Weights of a small GPT-style language model, trained from scratch on English Wikipedia: RMSNorm before each block, 4085 steps.
MLP neurons of a small language model. Each row is named by its layer, matrix (gate and up: input weights) and neuron, and shows model dimensions 0-127. Each number is 500 + 25 x the weight over its row's rms, rounded and kept within 0 to 999. Numbers have three digits each. A neuron's up and down rows have the sign that makes its largest values positive.
A block is one neuron, or neurons of one layer that tend to fire together. After each block is what it responds to, as a language model described it from the Wikipedia text at the highest values.

L6.gate22:525481484479487523492500563491465456505552504515496484522516493502547513461545464515474484496545479499504524488482470518501555524501489555476503498534504516500501494521514495510449485543495493497504449467496492452471484497526524527513502512506496490537501486518485510506455552481506464513481459512487486486503489451475503474512561495546481487546490522523506499556481535509520510486522
L6.up22:513491484496431546467503497515489453482501490552457530510477529480505487512468493483496516483487481478523495518472484489488481477494537561518515531570539497504493501520488495524489500505517504513532495494544502522483528561516510500496496494482525525542520506516449513504449486478522498465529503525541494508510517505501482468534462561506514527488511486504541492497502452512532509515545
L6.gate117:484491481485481491523501499490489488541521542488474534506485523487536521510469520469513475528555507504517489502469490506486581543543488482501503515572469539519439498475523502485507518466507508554473530506506487448517509503578509557496541543508499507491488508558510467490491488534501484503470506500506532471494495473475471509525507519508451518519508539521524505482513482501481493490493
L6.up117:461511476468487512462515483514495479511505487484537487541485520539531505492521487473481498488459455502526482511532470522458445516482470492487472519476494494471489505533488472484490541507504489497508490547482533516513524491509528505513483526458486517488445528494490483506532492485505494494484446496513556473502520461476483446543478508469515485476524484478513495547501498480494465514483
L6.gate137:451531533467506515476474522497557473515518506498505502536482485507543476511489475531540497518462470491491493545454489474499496525500475508497506525527499472486492557493515529455494578455478478538492485470498484516439510502474488532536505503482484477526508525532469506488524487478485489513500485465500475442497501476494519511494502513516537505483522498530536480532524501474512487464523
L6.up137:495520506509516482473484483491520520519504490530537496511485491469499490499494478493464518545532529470508516524506481488483482508489474473499503465526531511443526519495463427508482492501497474483505527487495499544523527486482560524507533507516462508471441502496502529503479496512503495486482503522500477499490484565532475527490468537541518516474542483541428566512487527487456494533500
L6.gate295:526501487575501535493504522465497497547492512526484508497510494535493495552507511546478501517496523532510522504491536444509477510479502471480521520507496507476507507522530507465485513492507533527525464505545553507516547515528520507516527470508474480535536506539437510476478505494491478536508475525523462448485520526465509539518499530478521508497483537478501453527474489520504493480493
L6.up295:468503495508470514466406525479497481510459482485488499511497524479509500478462482468469513474482513505446516486462512510496454441510509500511434536497493487489517482538513487487521541488504478466490545485522489487481521517431564488519550492462494494501511523543453523492477533493543492480494509505491535534516495491498486529524505502489511501495465516488460502498507468522525509476500
L6.gate386:510507496499536488528508485444539482515440503494462496516498493534504480475544504551508515490480565514531494488480512520490508470517535493490458502525497494475538505533481497474462534508465512485498510492501477501495494501539502451516515506508466478480510449541550518492494502498505464536498484532515477465531485534495517473507507471549503532494529479525462488546538542490490471503488
L6.up386:508509495526446494495544513458507501541464472492510516510459467529506487508473481509503516514544512479524524479519444539466479484488498504526467523465481507479467500519527491466495518494472540492504533492502485462516505499511487505514513432512481467476501479512468504558530463525460532491503481494453507503507525476492512517439497518558560456546488461505486495513539489512481470499514
L6.gate454:498503525526458525476524539499488462507489538441498488482527519487505495503499452507503522478488491478487534542494531486498493518482483510503485481450500506466486502521545489496544508520503514548519489479528489490472535500468505510490481546508532482540508531483474522521470478500517511563530548477520522518544500526508487451514477539519454499429510462490554457517503483486510535503496
L6.up454:525505481455507538516506510512484451453506452496480496476505512512491502492523495532497532484503495516513524456495503488489487508536516577517509505465512487496493471506508505492508539520460497518528488502508509467478456483490469520449499503473487510556482534498553576495497502489493496493547527489464533562448508453493510476515525501523476488484520510516503518527491480484452509509502
L6.gate479:491527493496465497474465502493480516500470523506487526511496458484526515496531509545527490514488512544471476508522474504530502540489528451466514544502521498425471501453513493471529481530523501510472498554487521487460557521486535480455487475471493447522484499512499511489498503495493506502483479473487489509549496484505506500505516498498531493483501535513515472535533514513515550477491
L6.up479:545492510485476505486486488533531573461499484499489522448504463518525505514506501503516502542438501525496499505483496497498535460501532473508490536479504491489432449524502490465490492470469466495511539560485532495483531510480551467495514501516473455504453480512499473533470524507497481472446517441483503517507463498484507488509489474536484471475540530466476521520487468502470466517501
L6.gate490:477494488506472527485538504455475479557492503488519512479472520491538511537514498495489465493472482495489499515450496481483500505514442465511457524514508524476449538489527487526493515504497519540501514507508501486503567494512524530515508518501526500516507489518517527545483497531516530492539502510536488453517503547524507453483529506526503487495462504491503502500481502481527496514462
L6.up490:519491520485492499489516486489468518538536527494573527489478491461543460511490471506507507500495488472460487526514484522473518458528504509506502490509460459539455496484479507458524530521504480524499507505486493461494484509492487490490471552500523497480572529551531499466518511499514508484533531497512520494457496519490510540469468476482487501552472465479481517499485487535554468463485
Partitive "of" and word fragments. Mainly "of" after quantity words like one, many, parts, as in one of the, many of the; also mid-word fragments such as enz-y-me, enter-ed, le-ad-ership.

L8.gate49:518485465495506483514506469520478492509489508497488530496527472520494523529484481540483516506464511493488524435546508493503489513501508463535479549562522486482523514506477493519533524488462486492531549464492517492446476480505495495547523498533482512489522488531500460510490469501489474517508518545488490498547559512474513543559523524521495496512484551465472500561534486483491525532486
L8.up49:482514476546481431493533535487467507498544522465496442502509477514522535529497487530471552473488592511530440455505547480455497512518511501491493521505491460466505519514532501520493503501523487525515518494475477457534504500499470519515524489474519513504505511518482518506474487514521511476511509502496493513494513506524521493508495509507506532494573478483476496495482507490503489504536
L8.gate122:512528470497531514510530468489525512508507498466479512551496495514505489548502541517520457507470512524486510505527513493487506529507489534494525522509508508497510465512512486506474515493487497510518518477467471502477492469533484538496517511547460491567494450521492493505487510492521460524509510528507520509524521533493536505512484534542489508541489507471476511507473447520507478498503
L8.up122:488484478511504507512476519456471507499520461498517498522513480447495518493477508527527486495513524472476498475453512512519502495542537498476506510478475487465459477528491454516487485511445519497524502528481496491475542540514497484461538508546486490487555476515495532500479499467506477493438498501481534531472504519487483475497493506500554467443512513480508485555485474528549492491513
L8.gate172:491490530492537532472514505500538486481472459495532527494478508554513489497480493535556450484479488493532483506454468497452517483511498480478464508518518516498483512512470534454503489515483493498456518525507516523492532454515515518513485490481530455480482423490499517483499486487468479498486538510519501517493543527440508497515491489506509490511489533505511499474520517498497454506549
L8.up172:491480530524568512510505495474485494493502500501509499526508488505490524479479469476499489499509499484528514529453525524499466486520492505549446529531455536479489486520492520487471521514560476474538502509462511519459483501486460443520519505501504471559482491503522505505517461503531481495548474495466525485503468458491471507489535506458521494462457452514503500541523522469495462518497
L8.gate173:480467518475507461512509487500493546513503510468491522515514475556516481499495494478538486499478473521525504474554464507479497492516497509497488503539499497484477483497487503581526550471455528532510494513506527488425545514495487530492511480460531516478516555484519526510474520487481492491473491500532517481508490487506522516469541507531498463450487515430532534527534498480485512463483
L8.up173:466517538477494505455523490496501504458473526476490464529480483524536515517558478489519496490476518472519494484534463478479479487482486455531488493499511502449491530484493488500505550500511484466518486527500471450494513468491503461525513505540496512492481514549493493518512554504518484513484500534531520497480468504516525488534494550478461464490510488484478477520469498506458491519530
L8.gate252:488512473521480474562482489533467513453497495496545469535469456536501473503522512523518488464531518512507544500470513450476520474470507488520540508525485481523478516535509486567496504514466505517456504525540486465504480508512463509492509493531520492501518506528505516495486516491514505481451493535505547477484541537532515482528510481499515433483523480480469486503469474471510482501528
L8.up252:527478484499479530542451513483520541485474475514482528495505502520523479492517478514467490477522500540495481481480523497510497495500498498535523465480480461518495501536501549533505493492513516538512511515513481578500476485485553490507523463506513459472540513549470525502488502510475512510458463483539491487511479546523493529496550527499498488475504496469477490516493492521502486470552
L8.gate289:498507484492499448502486477451510483448471484475474505517528438505517464513507473490483501526539531511488522503515484474466477457502517482503500501555500464469500469516498507508537492494467529490509503482478504499481511497554445516517511449488523501481533454517471507535489500494507505479462490518458527537502510472482498514457498539481517487462510459494472490488492512495457490500514
L8.up289:488508505507510499502507473537518510491482472530504471504509493505483528510504470517498521494471527496493511481507485488478501451446507476496474454538457464444486512465525521507504523469470485480500510487498516507498506481472461453513501476500516504500549495521501537499508484507437406510538482490468484496487513506500496529521496524520534455486472499525450458559435539526424509497484
L8.gate304:478551481510501485475508474502481531475520517505472469498491469539507488504507522476476472519486490511518472518454470504515453490509566482490483513519537477541451446530535488469498511517510527502484547533463491491480513501534513534489496511517483483522554521541523502511456494489517494491507512433548543490540495484515506491518468522474491507473485520511474510506474519487483491480521
L8.up304:465510523507474488516448483487527466500524490505476517527554492475488496531500514506532484518530453484515540492488494426525479485557540478520527498460479487557479530504504531485501490448473483461491512497470477492480518467486498480480545456491492453535505526534500482541516508515495488504470490432518507504464483487518517475533483486473508431491481477500489491579517531482524493457517
L8.gate479:490518503531495508438538496524499538479494501493480524440506462542488497475497483480496486501497513495549537532510503532489521459513494530563509551499499468498484480474484505498538526510485512527527506507477520474528483511558505498491521479513497482507540518487520482509534492499502529550470506546459487502505552470491517497466482491484535540511530528512543514529505504536526548493495
L8.up479:493495527521482493477463497508468495514504501505499499515509441510514486543482475493510485482451517472492498532540493512454514497520486508504560537438503534523476523503501525482529489527534505516491496482485529498496517530543534452540522501546531481516498536522493527495474467492460484453462460453487465493526534552515480510475497510470491513454510545496509483494525517521497483503513
Partitive "of" and word pieces. "of" after one, some or both (one of the first, some of the most), plus "among"; also mid-word fragments such as decid|e, hol|d, al|l.

L6.gate105:533435483528482465514527501520477506526501509490499486523494517498477517458519447543545471484494526475517467519466551490485506503467496520459547497508477535495468503479515510485521477505513487505475498481511522440499477485509513532475507530486510461495506516522465446500501517514497480501501499487459530446563568515486511505509487506483498457476490467510463503475514534535525498539509
L6.up105:516536501499487464527551467504468502498504538533443529490516511503490487468530494501563476507505491513507513513478524519511538519495510490538487484504460494443435476488499475491462483483513507484527493478478483504528522486475509469486476466505483490470487478498501508485536480507510489533521508469530507552511462493449505514518456526479443453563494472512512523498521505490513528499550
L6.gate145:478526530521507515468546480502463508520508480529489521521503498498445512519461496462496498518502480457467520501530516486482489539501510510445572525501516428469474482487494510495478470499480498482492505473510492526504523506496496465483493506459512508451498500524525481502565512496539530455542518520538495530520472517494535495478489499539505508515479491543500539513494465493508504523516
L6.up145:539465476474509503484516486516493493499499557565484504504536457519485516487505518479568504510506481518517467489524507478475514514520494527500508466519478498486516497474478493518446555504518502543475452489530544509480521489497501437532500469500489506510526496469492455543466495490493481511464478457485517460540484512504485483509494510502475471470504477499526512504487542564486484477467
L6.gate214:432507447495523507507494497524496520489473493522477474534501468538475496501436513492479481507499504495542463479487518531504501497455535481470515511483484500476477516453512489526505473456493499510488510451511452498537497485514504527498511510500472498495516538504505515491543484462542494522491523531514491503545525534506494489481506529485519502521449519523486470515488480477487470518555
L6.up214:491486511511497477514486483468471543484493532481489514445504568499495498480474519462533513481499491501502502460468484528492522453475453459496521487500501519544506455511491506485492442519510509543508525524500484507521506516520493532487468457513483540535500523455521497465537475487506477513496501481476560532517472509483487464512513493496449480534482471460492510509470514468489501475525
L6.gate221:515489473498502472439500470472473462468491528497517513522503458546521530487481516524478487451498440461479512505478493500492513525476469442504488513488477519513526527481489525497497468485499502505509500514535517493485508477471512491507475509494499508567488474524527474538538514549448474516505498482501569524494494486570533487515482543542488519536553548481529560482493459484531503472526
L6.up221:524503456538524527461496475550528502514497487518533515500506496521483515483531491498508486526482498474517518498519458495498480518477503467510487541491491517487461521511508504482473521482503542499496554520507490517500504522460514526508543423506480520494520491481492495500483517525524539514473494521536502473529490500487491548545461465455488459534441513489562503498502490511536508483506
L6.gate277:512472507531535502501499510464490490495461489468507550521490466558479447522534517469533502532533504493507486535504558487520536478470469554496537521499521521483442502473472480510451538467498462490508494497506473461506450498507525503526547500463488499493500497496494496469522531504522477484476463482475491526503501499474505481460518469470513466519535492506497514494488512481473472506543
L6.up277:503523529523470443501474516465521521514479522513507527510509521503463519516461514465488462499529531539468470511452510462501498484500503506494482490491494488459489492474527522496511505455507489488499516500501527526473543526480503471498519535500522498514504451498511486486479536452505488523503506475510486514499520518505525537506511473447532483504537517505510474537515491536522525505550
L6.gate302:522490492487454499484492500464484493520474552511530538490496465490537509498497543492526465449479454487472494529514505475485481495488484521488488502488484464501482495528527478521525491520485495484536514512493502475489482524461500491518511518484504487462492545528467457482491539504502498512517501485499490517507485505465494563521494468473461546516479525508492502467492538486487489500533
L6.up302:492521519517510536510515493538485483508507494515459491460504503521452477470475520491489504498462469528445513537495497482567483488489490511518483501534503472510499500494490525484526469478487492442490492525477465533513493522494473517502460457473506490505493444501516536476483520505477499501452527458489490475510498468504471463451513458488456464523498488529518524467512531509511485484545
L6.gate436:497496519481484524529516508506484509504480517507490515534505484506488513458498470495537486488484488502540449500485442460473463507495520473490475436474501498502501514493526521503543499552526497519484486484484480515523487477481509467533444482523546504525517551510519512534530486544495499517509527535444530499509480524461493486481472486512432471487507487491437513491498520456501475479499
L6.up436:523542494529502503503532493519499523452480508498495511502521497528475477539506498535484482500512500499518497505537510521515490508528448492462486503489487507515480536541522482495495514444481505488531515446504520500505462496524507554479528508488500516465500511521464507491510498486490502448494519493481538453491519493443537500488495481480473556500531519499562493421489520515510488522519
L6.gate495:489533517538508502471532546547488492561505526485461544510549505493512484504484475486531529483529474530494491525488484471542493546468507528519543516502499516497463468522509504497507504496471486516500528471504470489514498485472496501496519483523483495512518531471512457496502507545497473486517502510545496491545504510540516522516505546471543496467571520494551492506560501530501491492521
L6.up495:478525491507517470522485501511531527530471527518500540493490493487478506517481475515526484496476536468489473492474499458518505525437453509485475441497493514496492499530506497467504508497498465509532496517532491509516501468484488508549496479533480504576495499518459472509513477487523488492499465518496493503518471516528506511475543516485490537496527490473488496512537535514551491514512
Mid-word subword fragments. Short word-piece fragments in the middle of a word split into several tokens, such as "he" in Orc-he-stra, "on" in sec-on-d, and "he" in finis-he-d.

L8.gate209:516509499528480499514470471535479482505482504482500491483519525459502513447485514501505526527439468479500445452480488504488470489479474524454497493519445519500490499528501461527523518465508458525483536463476490492535453463501507503514505488513517481487505499470496506496533463551532486463534499495529489491513523521471496482509509481513575521494497525537473484455487483471479522479482
L8.up209:503506464462489481509529515487494482525511514516459513518502519536532525446504536523506506516505459479516440488535509479508526505519475479453537543521510508477507446491486487529500473503492504495464512479471511511513537506507486503478535487490505494477501525502489477466492474528510506520526523557513478472551548533516449519491470455505518522530493451515489484521535506445486495473470
L8.gate223:515505467482494492527497510468507487505521480468493510507532536512520532478529506474541520487521525521518494495542545540510521484509527529522472499478501540473496499538492508533500494529479538498462510509514494469475503460500500500482514506489514507483555487530525516523498537476536459493510485501521443499531473461478521563497531485491510502517455507513488502498541524511480521477463
L8.up223:472469489493495498514497537520468521485516506518505501519496500548511496503555518491464499493508489515530464507527519535520515494504492528473556485499503506510552485542487531565502496505517522442462537526520497524493514485474524437528502514456554470476501472501453493443506509452486499508482461498521476540494457484501506517541452513484495526498509467514516528490484500486547496474464
L8.gate280:510492535479491505495509484464506472473519497533502540496458534504490517513499521429542453500504516457486475467512501525484496468461517505519452522485514449507449558482517518503485496504471485501471517462506498488499473464465447484512464497500463537496510518485506501479510531445505482509523498500474515475465543551528501510518501532475525477506507490492509521498488487535509464468543
L8.up280:501505492503509512559522492486485512531508518504494515536507498480470469501536504480537495505475517499489453515454556514507472500505538505549476517464484470482535500519513487503500501505510492524432489469471508508512454506537519516514553486482473508485540492493486523503518484569555483504481463510482525534488515489499474467563503504503477456508541489540484513436511540501530537488518
L8.gate325:511491499510484525527497517496466466461465488538522438473474507456485470503521527511526520482449508526513469479524456483529517474497483447474520524486492489532541488499498467546509514543492504542536468503476489509510473484494488543548502492496518472477480540488499516498539451503486476504459520457461487481483488516460493469480489482494494497500520461523527505503463497456479486503458
L8.up325:459504488440491484492465496489492495469553436472492564545473515516496517519513504508511503536495508485466469500487543524490544489454484496484518470537442482471520487495497511452492477530477488502499519512494509491502459488536506451512510512485482537497482517479563474485534481492480517488510511517479490486526468530504508503497455514497495480508488506481533542476498485500498505491476
L8.gate350:490464486519518492494486498531485532442502547509487488528491493507499524487516516519526508457484540499517506490499486513516475545498511523522485484507468556486503469477476489507504457465499439492492483482484508533543514499470483526468479508496507527469504526513529432466505498471467502515484494486470503515516565508494505482512514532489520485484477503462456544520475531484504519437484
L8.up350:532514515478496525508478507492506516501506470489502444514551491534459449477493494481518541480483518494471464469496513500504475485522484509523497601486462484522480479481512467438490546495532510526489485533519473476484456472479485478484444496519511524509496521513439508494508531514504501473534522490526508500517501483492501512500463499483508496506494520491474495497481471537523505501524
L8.gate422:487508507467541523462533510506431555470497493510538512519564501521502498496475498535521505514470520505496499559496515494469479526499503502539536481461489502499510467483509448511507479532516523518488539487526461499510509475502498491496518501487480544499516495498543480483552515540501465542481503515509497512525522480530490545526524507542474480464489484480469512478489538519507490500461
L8.up422:490485444525494527481505468483502508501479516470461482529500515488498481517492549510477509475462504470529501484506495531516506485506497499560473476499489469541515488508462499516554489465510494513441470491462535524479496491484476466456490528539477534515504450495482458498487449504497529540521487490511486518482521494519493493533456501472512531493456500485516506504508473476500488502493
L8.gate444:495523505519515540514477515514468503457516505496451501519500492504514492501520497522500531497494517508490497513521530493493482485462485490484515502522537527550510504528458489505509471495512547447476476490486458506508538454529469516549547542493504463494524523524543446532461491540505472508511484451465494519503525503491497515509546461533516502501498455499508524500503491557526468471519
L8.up444:498508476487513503490431527512521492477503500454481551510479482471497463492505522503534497480530520486517515528512508471529507501471506489488461492526519479538516518484508489509528486516484530490506517496472475492533537474500484495517485477479508543552459495477563496513475520499481495509501504493457505440479520518485491487494491471530475493453432511491478504471555493452530445488519
L8.gate475:456464538510487471501494471499504530448521496477484466479505520470509452500470535508470498460472504492468481480484512451488447484513470537516528458487475508488538504497473489495485522503508524522506455500536495495489505472485530503520442463505518480492571473506489508524487471534471425511516473529464466526545540531484529489483481529488517472493523528481509509487520494482526487493476
L8.up475:490522452481528506470514515524511494481520462517515513470484539499464507472495534493483529488482541511482532493468515504493481556494496502524501458472509558494483484552462485539513508485499517510519540487531528496489517501512566496489509466519495514475521510504509480471488552509465499440512530496496494507489504523497513540480526520470470474487472536492493517482449493471485466505492
Mid-word fragment continuation. Short word-piece tokens in the middle of a word split into fragments, strongest on the g of Au-g-ust, also bu-il-d, Commit-t-ee, cap-it-al.

L9.gate494:487478513538512534501485519483490503461497479515542511503471531461445492500495526493458539481468498486498490487475452481502479491497498465535529520489486507462468503510474491567518503516522477517525486483525467452506488506526549474491526491509471488508509507553511477491524508479505493506506489481508483495491479476488479523493460495476519503486480535462453517501496526473499515521560
L9.up494:450505478465489519508502474483505541457471464523482520505512520520476496507500500506487491494511511484495499514478505480518484507497474490527541550522513517515551500532488463502496493471491519555465506493483475537517520468451492483509491487442484470508540453476492476489507522546530524527493518491442452507500495472469464498557478482462506483458520510524506468497509500492515493452475
Mid-word fragments. Short interior pieces of words split into three or more tokens, often names, months and places, such as Doug-l-as, Viet-n-am, Feb-r-uary.

L9.gate178:506443516507483504495439498523464500498492525493481469528515453486515494491505447518490439475523525548513526503465531492475514464544507478492509543514546515500522536489491500478529537521500531516517528510521514482501494479528493474489510531484488508521517505540513526451529511511466460477502495495516516489514507545491528463492516510454533467513513503497523489532531515487500490503482
L9.up178:487518479481491514487478545522505477504493504497511514474513524507502533515490458495505512517515466495461473488479526512492473483508513497443520522484512554532511485564490491495492518487533562461544467479533502485493487505492524489520538543471503462576502491527450530523500485544460468511520466480481471481481515506507476480469503506473542460505494518491507465509506503534477524497527
Partitive "of". Fires on "of" after quantity words such as one of, four of, many of, much of, most of, also "among", plus scattered mid-word pieces (hosp-it-al, tech-n-ical).

L6.gate9:496484518500514500466501556551482515520495515497475529494543491477515468483517495488536505467512508515509485521455519510490525501506497489426480529505501508483526474482484509516497445449470510503488498494457479528492490469541484448488497527515436498515466469516521512485545532504486537529526529516530533487508484521508556489446475482460486487531494491496504501484476527505531494543466
L6.up9:532510530501533500505526484541484521528504477493495544479511537495482490474498488541522433511516498519533527501508532506505479491491493513531506529500457538488493498496518511518548451517486514476500510545522513466507484487500492492505549519502522460448486506505537490468443528546521509518491482464533485454532494514449495529545512479517513504496464483508502508485542495502522494477466
L6.gate92:472531515502518483503527558467482459476492524456501514524495501508487506518542535471529500506482477489518484467432504484500471465468514507451493496519515487473499494536512503491529481501451535515513487514437469492483492527521496461486501488514536508491520456496477503511497524475515477517526495473544499486493512508499512530503506458490457500513502442547481510487492510495505513488522
L6.up92:510507499476477505519485530526486504508492476510474513486479575521512476498539467509530528513494465516507518517511501496492510510491516477519465500450523509478496472471494498502485515529556493522505514459480530516481514446510477474500485532511503544512526510484497506501507477532494522500476494492534502475491514505508487493475523478507456485510515497518469530507484451485527514492482
L6.gate167:540491532504511489506519479472526497499473513476494499490516531502486487530511492552504497478517448494524491529499489509487495464496465527478520496485495496490504513481532549490552470507501530549541493430475535449503531498492535471541531504498513457532481555511472447503515487519465503510456514507512492522494506516489494518497485498472518526437534537491512549497485458469496471499472
L6.up167:545507456542512513466509527465515506485529559545497467511491503479482520512474497488504515556489495447464505481553501492540489470524534513493473505503494511519501499516507506489506508475489513471472519510490472505510448509524513448556494501514551492461502474506501531470467494502521445459492476527530501525498515528451522521477483519480476516510540547531495530507518524462544481480456
L6.gate204:495497496507517524478502487515484467447497506484501521498459495503514515489531524501494460485506479476506463504523473488511526502482466491511444506518449528448478533521492485489471481522513530471505520503457521446481481445508538487490477468499499529471522448497470518494474506507465511548479528492457500511513527506481562477531485515477527504514441473525523460503543509509516464509516
L6.up204:467491478503456479512494491452532492454506492531429525533539509526524460518501481457486486489475467481474468513498519465556513470486461447497474504486492486530522496542473513493466483508476499506492508495481473524480513489469489466476530497477505505512540459525514482512505468465509557512511518483523508489536506490512556522473431503508468523521487517548528516506485478495492492507482
L6.gate235:547502498484519568524510485486490525504481500508492481510486493493549501496490465485539471504486497506500473547470510471481494470505473500502488525499521522474548545504484495525487504476503513501502529503548530537484501492509511514466463475504513516520512514487529483507534509516488499536517534525515480500527518517499490478469494521511472506525524474541466477486469523464485484483515
L6.up235:507473507502515501541495526507507479481451476497495518485481504461509521498542520485496500527507466478492476495500520466530466503493487491534493481521517472483518467478485486527480482599498545504475498522496468509502501502473477466468464489509538528522489444502486556483468497468500492490524503516463491498531514485498479482502511500455486473494511501546460483512513527494551482508528
L6.gate437:473501553469506536486538499489510464487476482490502512484505475511509495480531536490509445503509464486464468538495500449483485508488492525502466505501523527522490515520514513510484468481452491492515499485488522524466492495506501511459537483492522501503518470501542509502474470500495482521534500510495537464477524485459490462466501468519474495483475488463530497530494495507479508476491
L6.up437:494506453486503541486541498522483497457506521521510494499541482487503506474508518476520469503521499525489491514517463478503536476581560464536495474474561506484477481524521518488483511491493466512508460537493523521504501495504483481496525510504540533491530481483511544555499465564509522516512467453507503500496507524555492553456487459500536530485482459493475509513485481516500475486490
L6.gate497:504484496508508502523497534506519432534504488537472568513514508498538434454475475484500442495468481469532467506492485491499505485494520491537483538465485534480492488501485474550504499466473554486501507474499512476463486467505489504466535524498499521467506529506517475561507523522510507452491470509517523532518506497520523556527530515506512522470515512497494505521519483532557509505543
L6.up497:519502512538463472489535495503556504494491548501516502515493504525517481521555473495531470481474484540490533505489544523530520520498552539483464494513503508479478536514500463473513493559490537498480479491517451496525491502489496529494481460517518471522513537492516490522539474492483463467491474551528523513511502504480473495513530480518494511486508501488481538491541491508484522513515
L6.gate498:521521491502487505507489561515472491489497517472498481581529499501539479494535535525514511507444502482481499462502461536495480499476526491514498511505483474489555519529469490477472489488497542480525493515470465448482497482505477455478555482502476512497506446517518440474472506483514502502481556531476496470506485495504522517512467503494466466464534509546479537510525518486486548489480
L6.up498:476471492490488485488499528443483536489511539524488540481497510539491519482488551544465495515506493498502480492501461511503516427518464519446502473507501505539532487477480491548507475475501483542481492466476572481489488486466465504490517496527491484472504479494509483504544529496509477441531535492508521502491491482520416507500536497466503520462493530515510502559477511527520529505503
Mid-word fragment tokens. Short interior pieces of words the tokenizer splits into many fragments, strongest for th in Au-th-ority, also Ap-r-il, sim-il-ar, bu-il-ding.